Weights of a small transformer language model.
Size: 15 layers, width 256, 2 heads of 128, MLP 576 SwiGLU, vocabulary 2048.
Architecture: RMSNorm before each block, rotary positions, no biases in attention or MLP, untied embeddings.
MLP neurons of a small language model. Each row is named by its layer, matrix (down: output weights) and neuron, and shows model dimensions 112-239. Each number is 128 + 32 x the weight over its row's rms, rounded and kept within 0 to 255. Numbers have three digits each. A neuron's up and down rows have the sign that makes its largest values positive.
After each neuron's rows, "fires before" lists the tokens most often just after its 100 highest values on Wikipedia text that the model never trained on. A number after a token or word is its count.

L8.down306:112083159120176137135118080171098165113085095066140095130102087121113089084146107126132086148122107160195135148190089149169150166144128111144151160110109137125126120106126144133149122109084115159145091144130103118146097162108154081162226149111133125129139140153073136090157140126119170152081092136078140133061106122126147127115112160120143098128096106093126147129103138103146131155154
fires before: " 0" 20, " |" 16, " 2" 10, " 1" 9, " 3" 7, " +" 5

L2.down431:112107149163086160058105115139180129083100124146139131132118146122119095102089087118049167090128158199131131133096100130130155094133196119148116076155121108134107109155074123183152151152124129076140155095180201106144146094137145113138151103163132133150060152098149164129114049116119118112118079188143102151124128153107138139112062169183134154130124174110132145080145113179082151163138
fires before: "u" 12, "ved" 11, "vi" 10, "ve" 8, "un" 5, "ry" 5

L2.down384:106156140118110148079167168089101095104112150099106145139155137133186110120129125138092114190140087207166131174116155063111173133071107085138135134135160097087175143144123050135116141157142145065137089099192108172203170118143103146117129090108145105105138125091138106198129101121170111164163126107098084133167137105126146168123064158153195133138098092122147191092081138134123165127116
fires before: "ve" 12, "vi" 12, "der" 10, "ham" 6, "d" 5, "tion" 5

L2.down257:161148124118103134157146176110126111144148150134130130084131147148125086134170149130155075113096107145169140111108152096191119085136138073115140129130206085149140144137187132108158145138186128185151154188133147163136111122074165101125097129140144104069155163111112176151108140119148168128121131000152146147086170124115164155162155116139110132132106133130087109092143126148095129138176
fires before: "\n" 44, "==" 18, "The" 4, "D" 4, "C" 4

L3.down123:112114119132102120144126117120106096187210102096095177127175127110122140097123150117111115141097142094095122124135145184157136182126139154168188138104144164143151130113175211152139106066116087053154137074114154145181132131121173110195065119072099194075128130069113146088143101107150138088114126177151169165138107107206161154102069149138131106116057087113101153124148082065057126125060
fires before: " |" 48, "." 7, "0.0" 5

L3.down93:112086195111108116176184143162134115161107143132141153158109166165168160130146115099154152138101168088124070165149114148155083151186112106098125140113095163155130115116148042194108071124131159127219122139105127078069159127107154152150134112103161097165134142099144149122133158129083162135147087100129181123134109153192178165182128127158105196126141160115080147099147171088180055149123
fires before: "-" 63, "\n" 14, "=" 9

L2.down92:127107190131170081102163101169140147145196072156114192151136118086129162111106128141113115079167132163138106133120150131124111123153204089134091152162136118151126171165134165190116113093129126113154154048141063072090123113140095156143138161135153134065145063198110112121114182087123158111185147243098147135095123119150113065096134129120153183114112146134166102130092114089138112083152
fires before: "." 23, "," 18, "s" 13, " and" 6, ")" 6, " to" 5

L3.down374:118107132145120158165119120151103071101141157122066145131157145162063132163085126154094105140140173120078105115149088067099110100189076134122124130141118192130049119110197079119112137121164091144163163101145132122140129097125127127147148131110219111159108124106111106141089124153087146171172122129066180171139156143152133131127031153180134127104236189134156178110179125066129098140127
fires before: "," 25, " |" 22, "\n" 8, ":" 7, "–" 6, "–20" 4

L6.down79:066130086150113099148099157120122178148150086157193171157102108090147111081171139120165099126079128160152142133162141060122100072150086073151142098136113181138136112195185096130123195116089138110169125116153168168150144189132135113108172111145138082087090138158096118113111119174145113106138154124131138116129091182117146110099149093126116134134106142169124129174143194083191114082099
fires before: "\n" 45, " —" 13, " " 10

L11.down368:174107131175110132189175175159166183105104081121177166118130184177082191161135084083088123188111129086129114134103124165089129183152173143078121129140090136096141112160105083093125150172097119131178148124128137062126135129101153163104121123115134140140114169102148172110083118095146115094121070134160141105114170191163169160165144116099142120105158122068111133167082167131194121167100
fires before: "," 50, "." 6, "o" 4

L3.down540:102141144136122101136165132195147140118104122058141136103105142084182146150128135110162120154148110081164176166140097091143142146149132138148101074104121167106155141114090000142148130126144171233125172163156140149117126106127107126137128139128105118110086173146182132126128072114087134088105121066099108144187142156122087101102084137099171157156178138128161089104120114145148127094127
fires before: "\n" 24, " The" 17, " This" 5, "\"" 4

L3.down229:170108111113109140149179124147126130130124169110128095107121065119125127129138162121181162091125148159109125157126147148088073119137118075117115088137130080098089116154089000113157148114138178204092152115147158093104161099163144077168159120121124120147137145095122101095101117124154150078105163195120097106142163121158160144194139189102119128128166141090144201105152110133157132144166
fires before: "\n" 47, "vi" 5

L9.down323:135121149069102172160129112084160102063044090097162145132108077050156111122139213120128125077142104118122059152089114111133107148132121122117167161099094128163176149143166223150130126132122140106082231181209158098146099087126158118185082183138117127129158129114113122104076132132117060132068132159149084124116131134150139117126117148108133194097137098141166148144117157177158157159125
fires before: "al" 18, " the" 14, "or" 11, "ar" 10, "et" 7

L2.down30:137144127147107119050115123077142099152114180182103176159187143161159097140119113188107108074106146116132164144147103141121108098123073144117098129139132075211065120146147122092098188113096160109146099112110161124146143187140149179138136089102083114131112093166144122200117160129104090147129176159089180059235125201113192114106164219068132129123152215146093111099164138111096150100107
fires before: "ci" 20, "ft" 10, "il" 7, "vi" 6, "und" 6, "le" 6

L4.down118:076098165114137128106144111138139128148132117152148128106158164145140167104197045095098123155155119113081141195129120132123149068128106138138082070130093137164158052134126103141138146095120168180069101119075126141161172149091193163206147108130180124164121121113098180162072161145187154133135183115166106092159151070092148116141106126103131184111187089134140129196149094092136114109112
fires before: " |" 53, "." 21

L2.down1:079123153163116127131139136154149147153181160151075168097183161169106137114140093100118093075138127139139163143085116109132131130103119139155162172118094173141092077129166183135112181102135182178151125165141123149173143086131175085078082163176194125133117162099138108131142146218101149148062080133125181088101095093168166143155102110109137156142088178119164118117115089098107139138097
fires before: " |" 45, "\n" 14, ")" 10, " –" 6, "." 6, "," 5

L12.down370:135043126177097073127128133148157149072151090124111182159220123115153109073099134125099188129081162122050146130182151118173107103134155140106116110110149145106046135156101124104070087124089163147202070114135129111076141195125101139148122131102094148149142094143089123135147163130142143174099146148091104107140102124154156122133153127121143134133135142122124168140147122087164121119110
fires before: " 0" 23, " 1" 20, " 2" 14, " 3" 11, "," 7, " |" 7

L2.down231:153168117120094055149091111182128105040137162119138143155088132117130169129128129176154175116129140107100154135091082132184115167108144190096153130112121144138110139131121090179112141136070159111095142096114134133140090133134100103151108207149092145141130100117140108127132133133064213100134104190169074188164108156145081130144097144130074076111117110121150097062095156206226125148095
fires before: "\n" 39, "S" 6, "C" 5, " |" 4

L3.down189:114128162113111183135120157139081113110111132116109097118132173131129147098109136082134114088137118127132102159110148107103118103111197194102115134093135134086084110187128103093150118108111134168173163174139077142102142089125136153143136151174124082137106156179168126174074115133094080164195127119193109092164129056124178133099146135110175076108170117103177191159126122129106150147213
fires before: "\n" 56, "M" 4

L9.down523:117117149151098143113096154100163089138166085123142191093144098082127126139095104106099090110084104141153091107123055159171100098158144127166183117077160137108108183147134192107107155096125166095127095159077137178204133170072125147130131125133103129084176148107128131101169052133132156188108184116160139107127086136161122107134116120167141174156071105104162106118157153134121131101147
fires before: " |" 27, "%" 12, "g" 7, "it" 4

L2.down107:169150152136168162199101202171163087144156147190146148114111129133160116122129175153134166051103055070103122137164104104183115147158100126129111149131092115170178103146112107066148138078110128198149184155104144113189119101143162164126136155150125130123152155089125127108065124110137142082130145100081085148107103150187098129141103128180152183170093090090125057140071132142081080141134
fires before: "\n" 44, " —" 21, " " 9, " 2" 5, " H" 4, " 1" 4

L6.down226:159189094162089087144108068108118094114161071124151063160100098169169130206124179154137081128176118112124139105096124140110131147082134171148184159142099097128128129158133140135037122147123168147165117078182124119102130093165211136146086179154120098157160118154173136121123131149068109153136132179203143114099151137153074154150085133232161125163151068099173142097147140157145199234090
fires before: "\n" 99

L2.down105:148122131115122124165124144148085073141150141071113159172110113123159152176106165157166100076141147123112155162115128087143111133194095122141085187126121194152121140147195198144116150117101113129112149155076196094159141148134133125119100074103139157171125124092124064097141104111131187120101080226112154206084138119121131110130082114116085107113125112078072073101053128189179079117171
fires before: " " 39, "-" 13, "." 11, " Ro" 6, " (" 5

L12.down362:168138122134146116125133087137107106119109138128144133128174137091097144091151121097143104074124107133125046136152099149135102176198086125089113126135117180135110084139121153109134086087125123143131146132132152174115111133111175140211097121081132116071163105139123133153150133080094121166117077152143078076132136078072082180120096173159149108088110117154150106130159105129141139118097
fires before: " by" 16, " in" 15, " to" 8, "." 6, " as" 6, " for" 5

L8.down130:087160183140130122146136134130122064128175141089114137177179128176110137192117141143107144093162129116140123144114067087128119170133095163132105091168113196085153145128129000122115099150139111172138128157112095136131116123160131155115137085142133098160122123170098105140093098105094116154120150011082107152255151159148110077100148146131137098108168148139136108143120138135107103086158
fires before: "\n" 90, "-" 7

L3.down528:039165137100126107144133178153085107160093119054121134139157178106111121154146110149161163078143121153072130167180125106135134160172120116141139195089160118163090060138170153173136136107113139151079127136066138129137132149148131094151112113089161097108135121153106104088198109146106082087108125255080142151107130115151090097088120103109112149172147145149140109125097106146184137084108
fires before: " " 38, " |" 10, "-" 7, "–" 7, " Ro" 6, "–1" 6

L8.down106:108188166079144124114145149180151083140107181096172090146131157094074168125154101147087165184128068150130096115211054214165169109122125124114102164100126115140118117070118247119129072158147125054141110140116138136101146107099198095143140091133140118149138100152107185109129195094142123172116150203152127105043142194136142101113129149108126083183132129131098123107131120098117134130134
fires before: "-" 32, "|" 14, "or" 8

L2.down0:143174127163073147146125109216161129141101081063173072153128122121145089180159128133115092172132146106101109094194060164122183078119107139122158137161136127116196136091096115183149135114121104109140096080149090125109162100173117160176121109185120149128153178106129144182133076095124139102122123102073138093081123147164147089084118191157146108168167105151082193144105119098149112121137
fires before: " is" 16, "\n" 16, " was" 5, " 19" 5, "born" 4, " =" 4

L8.down482:134153180139175085134067099160174176093150087117129085169115175143145158137163153166158121113169118216142130124088194075110156122019140104160115113067101146108162189153158157103119175191094154138156136087204142083121096107130115118085147089195118138137123151103134144150103079161142146138171168108181111198134103143174111113115132071142117116099129156148113125194118129113161125141140
fires before: " " 30, "o" 11, "el" 5, " La" 4, " C" 4

L11.down235:104126109091096106112116121153134150100151161118149167179189122152080139115156144202146126115143089136132137144162136136105176133157071117105088149100134108105142170127173201137117104175110113188090115147125099124145120038152074116170075096189123180068171141150091168171126178161164195133126209170161143133167160143135152092190129084147108137064191169183129120117185103118083125110093
fires before: "1" 17, "3" 14, "7" 14, "4" 9, "6" 9, "5" 8

L3.down13:107103140085083155187109114156113099056103141106108139145148183153084177124122114070111136092124149104133124099110063115167141122130179162128148099165173135139073183144183083141158130114139110201169167129102159137115113170113134148165141140146131122158159116140201085090104129115113113163159099080163175155189150120184158150146142130095156125108119088103165159135164177129105130147166
fires before: "\n" 70

L11.down551:112090135133179082083199172102134152105152076106164126157155112057101141137172107128154109095136161162112147145122134129143106071129137179091067124159121116112106161163117210170151146235091161119113066115071170111180173072143099182191139133106152130124093120127128105110119110190116101130157131150091120084108117106118102158147074108098183151114132146154131135131067137141163192116084
fires before: "," 61

L9.down229:155160114141057175128080141134117096130123144136089129175089111084152083080090182080140144091166161138195141110147076158160103143131131147097104081159130126139105086154143070080101163099113143152092122113167069094119090160101113145095097110155079052110132152159087127139133156152144090119110176209209135104078115134070158114150115177149149098148111180120099149132134149126144186165147
fires before: "," 36, "." 27, "\n" 10, " to" 4

L9.down147:094127172173056162152113164055153130058088129096170105189177106138073080133128099123124143139123107115099158112124195092150107134161086154152079168158097135087138169143136070148110133122131130140142121102090151155138134165094149096172098127144170106127168105155075127097167115164141087173108124146115084113075142099150187157155104080084178143063168170109108158083124134144116086080172
fires before: "s" 22, "ing" 11, "an" 9, "ant" 5, "ary" 4

L3.down375:068114178182072125088152103142148099135157130107127063181111114158118159117215131089137120110129127131100142172111116123086134131089070173168119176184119185129128209128135046175179136105231162131179131176131093130119165142074120119123136159129126184192150129134145087160135086136104116119081164031103144128186123156134160117142127114154114107111126104168195100123120085109163076123110
fires before: "-" 57, "\n" 12, " an" 5, "Career" 4

L2.down508:072125200132138185136167146158109122125189119084092131149097106171099136187124105109122152113116158105092178127135047114132089157165090124078109071143122217109127135086140000145141134134162094171149155096153103188122130078096174134117133134100088142117144116105113104191077124075137173137154127031166173170252149121185132129184126111139164147112157121110132129135128108088115098146109
fires before: "\n" 41, "-" 10, "|" 7, "S" 4

L9.down19:128113142118145142194073098095127172122093117184060162153092146117111096139136162119109162104140151136141122166129103126124093134156119112107155121161111158121223082144114170141137120128129061083128165135133192138137123088096091122143164111113126094053110123109139132109077177179134166130055137116107081131162090113114129104104131158078136130150116194158117088156140175166205138069131
fires before: "ed" 16, "i" 11, "ment" 7, "ted" 6, "ad" 5, "as" 5

L11.down339:100137147096134088130160110154108117122163107112099092081133123131053119097146145157120102107126147091155131120093107123146142092107095152113091145113079129176146062146118143112148144085135095091057128126140118109131161133121119116097128164122179110124098173108105178150131133129141176108138181104099098150104129122240093117181146110135088170135199138141145171197140101113123074195123
fires before: "1" 14, "3" 13, "9" 12, "4" 10, "7" 10, "5" 8

L6.down268:123096145136155122126091127103083128122215124138093121120151101160141117066134169084162112114167160144135125180118128087171129192201071136132109169188136084130079130131055091128096105111135092170129157084146092145171165148108154149082136149152136181095122142167179137109070137101111127135141157090141078136141172074081147085125123133160115094094131173136162070195189113123136175074089
fires before: " a" 29, " an" 11, "ville" 6, "ing" 4, "w" 4

L2.down471:089098111116178132147089051107203195174120121125134127102084143120085140165132098140181155108127143125147129134131097121096101112111166142131091116122165143136139163094152087209154074126179133136154143085201149132131142111122110077125092117118152182070076094122162146112088080147103086085131064114097136068026115125144152091222104115140125131142158128084114133111137118159107153149165
fires before: "\n" 34, "|" 22, "The" 11, "S" 4, "-" 4

L2.down201:190150177134087122145145109106117181166111123138148105095097090099152123144145143167125086138120138129179140191123114125130117105122106145123165142089131093142085058120181055108073163098040181167155077093104141122138072140140159126109127106131118084105147173135094123133140095129117112143118092072138170154229087137122142133135149183055117116142122177064037110134159170123145184133112
fires before: "ci" 20, "ft" 10, "il" 7, "le" 6, "und" 6, "lo" 5

L6.down520:110073110130142061107169146103106115115122154122179142097096128086076136152135164110187149068080135139123117189111098162064148117072130114122105097128164139106072120174142042141099145149165100164073108178159165153107178060098120084152173102136145172140162116140147161110132079144134157125119156066107090146144134139069129070118092135168152117130108130069113139074097093120170131105127
fires before: "==" 20, "===" 13, "-" 9, "le" 6, "W" 5

L9.down305:095082083157127167143156122115085109102040130173179166135094088117115088045192037113097120107131161127111129138109083123146146161125131069180165149130131119151212165158121153149158084127138143183123092114107106147114156154179112160104115109154121110099106148130165110164128150112105156164132077123104107100077136127125116073165067154072117124139165143096079106172086094081101120146136
fires before: " |" 30, "." 25, "," 9, " /" 5

L9.down410:139125097113128130141122155129146154105108163134148134111125129117083126112107142130181129089096125109114098142119202138129138114106126133157128159146116107163124172085149255157115132111116167075137135134092100124119156114104138095123118132144140137124121109105133124130176100110112112106090112255140111133000131121123146184091141135135136144122073141131128167129156130095131136175115
fires before: "\n" 93, "-" 4

L12.down543:095122100202100130044077119142109137090146111130165163089122135145158113139137158123174108105135100143112110084177157112090095114154125201166154111141109173121177102163120132148159042115173082125109140122107169108141138121075079126147109114150121113104175122127093105154092163152126133073114165135180149151218143093108163111198170118128104141134077111082121143116094085097115092126117
fires before: "s" 35, "." 13, "," 8, " were" 6, " and" 4

L8.down114:097133172161108165109128150098098103121112120103111115126146113103143123135160113135129126129136134129136134145114048126099113102140099161128142097117123162108125108115138000149116134124120102132104158103145141145147110156137093179138127134130149154090118142126105124098065131110132151137147160018141142130255140119156139053141109085119142107114145131140127122143130115105148117066146
fires before: "\n" 91, "-" 5

L2.down10:087171207090092137138198121137204127124133122067146115108103107093089109155131151123141095161102104135124076157136096149116123127082161154125110107133148147163147131103059018157118187160098128149185169064171163130096079135114141127127115123173129096148132118142121158099135172110134095134131099087113117115245203101157098125154147159148100157140130127127059120109169112104169090185097
fires before: "mp" 23, "ch" 10, "l" 9, "le" 8, "de" 7, "ach" 7

L9.down122:145125139113089090161149135164130105153132128108118107137107119117112166163102128147109109117153160137140170168161090129173148131094086112099130132117112095172137159123122000108177103063165135188084124136153163138084192075129135115183142167196154092123147172110123139121166149124119094115139103000113083180170130129200154092122113130138116139157151140137183176120110135108137160175126
fires before: "\n" 35, " He" 9, " The" 8, " She" 7, " In" 6, " " 4

L2.down474:193156155121130123094114149102122082142073197128148143126105117161156158108086201092128152096154135059061175138137084079146127140177115119130103105113080146096127093126120168100126123126073107098105136144069145107173149165169138094142139110130147140081082128104185106168119187114116094069109093219120119140064169124099097118148126112162125143160139092169093119157156138149163136168137
fires before: "\n" 41, " —" 20, " " 5

L2.down500:119176113131083136158118120085063174163158117151106134123170170158135078149145126153114185136082178131149099129076114093152133102126114155124159097143137119166185094106107118159088145092112214164077136095089127106154076129155136113117053110134139162097164116117070115176123031130129151126076064139119162141091085186149124086098139157111104086128146127053172086088150119179130092073129
fires before: " |" 29, "\n" 27, "---|---|---|---|" 12, "-" 7

L2.down73:045148104107088082160151088152176139145080065187092118115098148142108167144156176147167159150182069037134049117125075096104131119122164145120118115142104142184122143186156157132074140109158097109160153140139159113093124132099059098116099106167120097151108090138163092144166131105176096118098103173134157107208169167155175086207161165093157104121173108159143081132118128163143101144108
fires before: "al" 15, "i" 12, "in" 12, "ar" 11, "e" 8, "ad" 6

L11.down344:142079159121073151141141188109145191132123162137097150185148126127164076097162054126156081089151139132167030170105131119121144073160094144143132133112204071155112106137059066158121099137126080117170146125106117174122151225073120097111140209199048158109136087145124109107131171123126117162168104053115166138164144098105077100132085091145132164118118123064162142114099148126154129111167
fires before: "ed" 36, "ing" 11, "s" 11, "d" 7, "ated" 4

L12.down563:102134092125131126140134128127103070087089167114114165164100084132123159118145129121214114136111140089161107116136120142110100206130132142081175153149158127143195176104195144035078140145121115193067117132129128190149107105184185145136160090161109148189090109117137151121180131112133158134111104093116088179219103137131039118147129160145170137171144106138126169108126125116092176159124
fires before: "-" 55, "\n" 10, "g" 9

L12.down257:101146094083172120114163066124149155097131115165150109157127122172126089162178142097107107087124128140096097078226165105076180072094129135084101091213127108146078100085173094148117106122169105160143179090149144084108084145150070118096174130153117072132146119179128105092085111133088157134111081125133116141166093143097140133121141142115129108159117151127172145139157130076095151135121
fires before: "\n" 36, " The" 19, " It" 7, " In" 4

L8.down505:094150082144129096117137131123207130093154143148112125141136163176133097157193152087173173157147108113160099128113130145126132112123147115113108156164132082161116134086122030150187086156193143108106091115133141141144138148130101229149054161154101099164137151125141083096114126129126137113136114000149098099228136095085105131060079152110113132109215138112151114181143142117148189165125
fires before: "\n" 30, " He" 18, "==" 5, " In" 4

L8.down323:113110124123104102167081174164090168064132137093107166109178091092099130117116165123173146117166126145120133152098107133084107138169089141148123134128126114087143134182121057159210114167123102128141103121041099120107167153131175143138147138135133122098066161123133165154105103157190093141051085040073110157189157113103128129173186146103134115102102127107062118159151111083086122115150
fires before: " a" 28, " an" 13, "C" 4, ":" 4, "American" 4

L6.down430:102116134159087094128139077130104110160121112100131088155179140137118129128117128130104124110078156136120113146166128117102224145155205109139143193087118118134090162109155101104153093155147191160115143117076196098120151111154194205197128160139083124116168149110083133159143136075108207078127159140225134141136101149160110094156141123137104142141132142095093100119102152116125129126129
fires before: "ig" 25, "." 11, "ar" 6, "ton" 5, "or" 5

L12.down339:183133162189153167129130171116137156167203072173143107098150148053148133144146108168129093114096170161176126159162067182121113192144130126094087106145110115145187098156138169072135132127151147120124150132135229085148196145149139134112131168111129145116163125172176136067121166157183130158157091112094110124204127144128105172126083135110181146108162159105138112106114084154205134148109
fires before: "," 21, "." 13, " and" 9, " in" 7, " of" 5

L11.down197:125086090114159148107099118156171128063170180106147129110115087175141115089172179121134127166106143141133139155162109148150051110127132135139123125046116101093118129151085109115126107092091093139135134122201053186152162132099117113129143108119131156153145121080096134138139165115099150106120095027109054142179155161158051126158142101136143149118141117058110166098145126103154172215096
fires before: "\n" 76, "-" 8

L9.down184:066114108120091101142165138133145177148167194097113078146162189104117150085143150141148103187153160170152115091076103107116153131209110099134105142088193102138112179103117145147074129141129148123079148104110094127114152112172094088039141118160102161046126121178150113133141133118131104156127187125109081090144111084178195154234152151184148139141111169107119123136153132185117143124151
fires before: "7" 12, "6" 11, "1" 10, "3" 10, "9" 7, "8" 6

L9.down573:174076109105080161182199129154147151158132163099120200101146092127094118120134099123182133138097173070064120147134102128127119129141133150200110080156107131109166126204114068088181154079106142173112098188131142064085085128142142147151153104140092149130172121114201139154115112109111176072131110106150169095114127154120086061149135175143142146108099099117163107140086122141131141161108
fires before: "\n" 53, " 0" 4

L11.down194:111090129155124093135143120098069185143053107142190142086170145150127110130082105065154114119108156126095076117138198120163144139138113164165078166114119161116077087090111126139113108124091117112196158116122143098199073143102128160159135022170142136106147129126160138066129177076068183183137173157154108150155213131114114097096126153092148082112128148110124116124103127082181091169096
fires before: " |" 91

L6.down179:160118146111109087107112182167156117114166111137144164110128170194112133186116149119122147151165092096166113123150093110103178107140146124117073069128144097134163146135132018134128085136131133122084138163173206144101154084103111121158120179185141141075120133126112112094180163126109138104103097074117121153225164109117137114059148135124093110132123131107179101139126123172146179118092
fires before: "\n" 30, " The" 21, " It" 8, "\"" 7, " He" 6

L2.down566:198127143138128140104079154127096088154123136127110093143147075118038178195136077123086067149111110081181133141088143140155102090137082106168104087100136128175054170117132036099129132100105135112133144130159156127107088101187134111108120108117034136112141188118101112080145141145109091090106096141123097202218097137089097127164124124107110105095132140127076110059161158128147079128116
fires before: "mp" 23, "ch" 20, "le" 12, "ach" 9, "gan" 4

L2.down321:178137112134146154163109116142132182098153097105105165099169110112108094143121134098106190101124157138128170133106161130125158093149129127155131124109165161104188086065092233127133107070147115142097072171134152129062093142150172152122099106113145138097113183063116075153087126075094148121117092250147168121035117141156135138078090113143154112160142110124144109085138169122168146164147
fires before: "\n" 37, "born" 15, "M" 5, "American" 4, "S" 4

L2.down31:161164175157110126111174217122142116092125104122142163164130092119126090141087108030143127102160155122117142119118181090119146130179098097103135140115119171140099119102141048159143122161177114109157118167147092145108084144145084143145076154094108152120116113120122119118124080127119198098139139156139140097174122176078120129159140134142108106176122123148114143033134138155127129115090
fires before: " to" 23, "ttle" 13, "s" 9, "i" 7, "tt" 6, "t" 4

L2.down101:189138143150135108141146150122174208081139073130092157187159060106109152136166172146142205082122109131060145163124100098164127063175153154100147128150097077096112131151121058109151130147090099150127082116125101129119099129123128097081176148102177140108126149055123146141077122160124200132097146083134124154171170120083111153145145106169120094120114139115126123110173121153099122142120
fires before: "th" 29, "ver" 9, "s" 9, " 2" 7, "t" 7

L6.down518:107167094085122166131123132176175129122109136175092107148112117091163130108110126157164200070050127080183103128121060095129178141148046113196148072140144124124162109131110146142132142131147165077098138154090111124173115187159132159127165124146193125130108126154087148140144168202159127126134122141137196178173144121137110095156126114144111182097116132110107112136109103118124118108106
fires before: "s" 23, "ze" 13, "ter" 7, "k" 6, " " 6, "el" 4

L3.down560:108130106131123232101141095115086125131102161113151119142130155088100171106180146147140119121175141100174161126125063072130154048156125121177120210146113095124171134109075026130138083164205106113128147159155111095095178171047130166132119172141144128152143124139097100138133140156144152059143196000095066160205119136137093141114128081115156096134170157164136127136159154123129102146147
fires before: "|" 55, "\n" 8

L2.down547:102111183172127170118044112083139098161112053157097121120125105108073120117128123176126128129153118133108100130124112099118170170122102088154101105091109141100103114176163154104126131180108129072132115045162128184122170116100169176152202104157166116108175133108118122095121114165131157138122118198120111053191196171156119135163131114083127145073141143105116140137167171108131160137155
fires before: "al" 17, " is" 14, "s" 9, " was" 8, "us" 7, " Go" 6

L12.down386:120096146167092162154183094109120131187151073106103109124118155158119107034110133125082104145157136176132089132185095122133165119131164144120121131128095138132181116091110071149174136112065141148106113159140088042126093164098174170102134140222135127084159157160159139079102155169093095081131112098105145073148065088094157104090152161103120152148167179129126169176106100093147141084133
fires before: " of" 19, "\n" 16, "," 11, " and" 8, "." 8

L2.down20:132110121112145134160174151098139162115120091116121163125101203169136157132167172090084142116161157148143195141067085089125111157109141152098080082131114124092102124074148105139165143150052119199149113107103151091085106137111118084128088141133131131129164089121140089137114099170116108115095113062126065141113172144124138154130139151123117166136196135064128190137117182139127165113134
fires before: "\n" 26, "The" 17, "===" 9, "|" 6, "A" 5, "-" 5

L9.down89:097174085087161131131083091130130143211113112136143126076130125090164131105172108146129152156090110166151130080130172119146133140137150114153116097134121126120086109156163255126142131158121106150153140090152107117156119165093156102119129133157138155076128148172138203121203113147138113133102166255120178074056083078069125119140137136075142121173140146107083130086159091160135164141117
fires before: "|" 57, "\n" 10, "vi" 4

L12.down294:154128104163139194159110163126130119126129147155095093148109091139193119163111074122067150080155111147130138125129146101115142165152093113179083110155077121071166110164168071112165092161123168162104128161104102169081093156137148145202154106142103115123156179107137069155123070161140130149115129170144113141164140130091155125150077114129073109163189156105120137133144184136148153085132
fires before: "\n" 34, "form" 9, "at" 5, "one" 4, "ite" 4

L12.down401:119122150174045143116072113141097093064116156128109111156158122087107113092094074148128114116147127157142155140156107134139058160126082087124122205168149124095165125099114095174153135121114193131180115140133055117190122168146084111147163115096139093086116107157123144158102157117125171169134178181173128134146137113130100151140138162075086173057112123136118130159097161150146155131113
fires before: " |" 29, " States" 13, "S" 9, "-" 6, "G" 6, "il" 4

L9.down369:154160090134141085139115139149138210122136131114148100122133142173123151117140110150124099188104109149109112124160191112123117142115114113131136122112101116170079122147131255124127139149126186108095129120132142118119137142133111134150149165142112124091087130117109102117198158129113104173096165255100135112033120089109116176109124112095146126160037106139145144130112123145108154167098
fires before: "\n" 92

L2.down473:145130138125083197090116170158094077116149102142108085137130111137122151110167100149171147102091133136140133117100143111095104181120126116202126131117180069107127147133172144068109165140161132107165136070150136102119149207145142188127111068121088172153108146105105096160065124104190081121149138157077124104173127136155156095097104166148145129158155185113146119155170118178073141121131
fires before: " |" 36, "." 13, ")" 5, "li" 4, "th" 4

L9.down492:160103099100140171164137097086200112148166097177104052169129164210091143097089111141136136115158048165199146104080127060141203090155140058105111112098127172109121169123153138107150140122103164096139188118106121157101103164168147139165150125087128117108116089096075130123133082088151123126079090053107161159134099156167132132143190145087190121140084101162138212136092106146122121127121
fires before: "1" 11, "\\" 9, "2" 9, "al" 8, "m" 7, "3" 6

L6.down249:113119111086118119135110135121135062112127120150106119089183157135109084156136093151074151086100079154125095150121125125139086171183158100184146100109189101133102210083127097137146090159069156118161078128177105156124051090086135139075111143137150082155143186133094125086112113086091131107086132065136137130202201129120138123130139137134137082125153109132146170108127137117134101152102
fires before: " |" 35, ")" 10, " M" 5, "^{2}" 5

L8.down161:132123143144123098136128145075115167162102097096107116144144169100184089157141169165129135091190145100131115131141123137113120133142112131143126119170133147131133124120119000105103130129110109159144109153140173138129161117138136161118130096129117101142129146151100132110157106108099185109110088031139062119248122139118079150106066133105135153137176126159194112127116179141194112071105
fires before: "\n" 89